From a checkpoint of a small transformer trained on Wikipedia.
Size: 8 layers, width 256, 2 heads of 128, MLP 1024 ReLU, vocabulary 1024, 6.71M parameters.
Architecture: LayerNorm before each block, learned positions, biases, tied embeddings.
Training: a variant of Muon for these matrices, 6304 steps.
MLP neurons of a small language model. Each row is named by its layer, matrix (down: output weights) and neuron, and shows model dimensions 0-127. Each number is 128 + 32 x the weight over its row's rms, rounded and kept within 0 to 255. Numbers have three digits each.
After each neuron's rows is what it responds to, as a language model described it from the Wikipedia text at the highest values.

L4.down514:127137122087095108126100078105180127149140100111117145166186138144102130163180128170148162127082103087087052148140124082094133144081154125089130134136152084112140105112142094106125195154145123125151059142129146121061114101115135096168151143080137086102189190177165098138115175138112105115173120208090119124120105126129167083202121107131149112097138110195095086108149073121078112164183
Mid-word subword fragments

L5.down258:168074134114157144175131220200180193105177152141159166152110125085145121184152146129096113142129107138065161144107094149104108141130168094152128169184143156125121153106158148119118102145126121153126141127126139132112130150122121132123108186087167162196115146194192150074113150130184158059163127104116075145155119114157152118132137087090155121131112119123107113139152128130100148129064
Word-completing suffix pieces

L5.down618:176142139093147122153116170170145190125166139137129040073184175156197153099181118187116156217084151129146064158091071060083125162142153139166091148160154078125192132118144118173118076193076112118114148124120094115100192104114143127122135088188155133122132194070131150103179096111112100138145172150155138103137124149154102129147092140134121108148152117131069101114114123111156131165052
Mid-word fragment pieces

L2.down114:173146111107137109176161130112109149164160173097118107102138124114084073121076171167181171150137171114072144114101063142078110129184120147084153178108079114097160068123104137159103147164113104152135151081127115132174190156159152167169156138086169127103146157092118078136157160136156144101191188165092122131101072131109170139094085142140187139158144167139125122078179116130113105177149
Mid-word consonant fragments

L4.down684:143107089136172158097137047183124111111110143108129153121152103116110112118174152088184071152080124168151125086129173143153098091168140138172163101161153141154208181125121133152078148101154196178144128189109127151135169119126138155120066116147127068098130081093127178115093155111097192094113124107129136129093108109139129172105096093109130206135100145156107143184139111112163146103139
Date word fragments

L4.down771:145093147120134138162177180096176151124124134110088122154117109133145130102176105153140062081100163169111182069107090129076110154169099109072118139109159097116155119075141108118117134149090135140144103155124081095150186125187154102145126122136165119123126107171157122076115089062136135114143202143089198062105152117125152106135126173089076139100109130129105190063130223102114183137125
Mid-word continuation fragments

L2.down624:164134158107121136083132123071169108105104098121108150108066104128150079113154107158121104172180120131125134176101112160100124099161159100202136090114166145191199150119194123116112156108165087110080192145111162127089076091193067072170130124166120122139133116174090129120107065135200105115151128130092132145189092119160146100168119109112129097114104099121086133109088119106118110124107
Month name endings in dates

L2.down581:113089114089162146156121108038119122063176156086123125168154178095071162167139153171146080140110109121120110173093104127126150129152105117168166108159199072121140141150130111123103164102123120107143172114081106167117124102103076115139112114134208133145124112070152112106128187118161088171127143144097178138138177122240121124118106089105088149123114094169126085178182109189111131114155
Decimal digits, word continuations

L2.down397:136154107118118086145105132097130201140110135186138136167134097152077077144214094119100075157155120098095115145102125080119138118163147173095113142147093133135155112212134110136161135087136108115117124090099182183110139101112153140140138149094107165157116151076148214075188091154152141132150128102102119126191142166142170138166068091129106126151127121153103158145056132165177126161096
Mid-word piece after u/r/w

L4.down899:153093115147129193140153145104173117081174133136103122211143170136073154238141078104161144142145071097104096118109044139120132151103100115081083106147163160163107129118157130125136134186120156111108160137123149128179169140170113152117118049131152103093135053121106159186068069104057053165122132061134142126137167113104108195077113094133178110137119163130095106117150096106144129094080
Word pieces after splits

L4.down794:175126146075126117106137149101135143138113117127137120108133114114161100192144128151133088151158148118115136156124118199125111170177153163063132170120162069132092123081163083113093097128074091135139093117085199196087112135099114185117120086125155133121127170178131122118131179099166174104099114099149072181167141144175124047134091160122146157131144133101078082109132157156162113154160
Place/time phrase completion

L5.down161:092111139137116076069143112112118104127066136156095051132096078056122173090152142100126118093120144123122205076116052114094141141136158111083093146177101142080195223134146118062114111151127124135088180171184041147152115152132147110150167125132105146104161091141178128101117089119164069116156095123144129129118138140112081112096153071060095140215088130058138171133161132103135069118150
Mid-word fragments in split words

L2.down123:149110101082114090090139120153167109058138063118091128131146149121154102090111117094106124096119095105166125082179111154079134125143100126100041161087101137122096136110130131159158147087126159162154066148108113177163152151121101105117091164092131157161095209135083123108125135094179117110134173153113171138167134150165129123107148154116155103079088160134112127163112142122122104131155
Compass-word fragments

L5.down46:111110150128075112132185132155135088171143134114076130184116142142106138088105134121114049178158119150135110121153178219094057132141094183105123176093116084124131065137105050150116137165118123181103083072152120108119184167098077168175139099118133155125151115156174143184150145096110135096044089141160136129193104082098111150168149127134133111070108166157139122168147100140093095120167
Word end before names

L5.down399:086078098162154138108183121141127134135143096168124116136117144046099136136072108120115121135095094141199126164121139187165105106122143103154148114119119108158119081105170192107147138104120122172167086172102134183091127080129081140120101151150167119136090141176113123090108126114110169103138148123145194165080148113199145154130120124110150139153155127173085098135142128151137124118169
Four-digit year tokens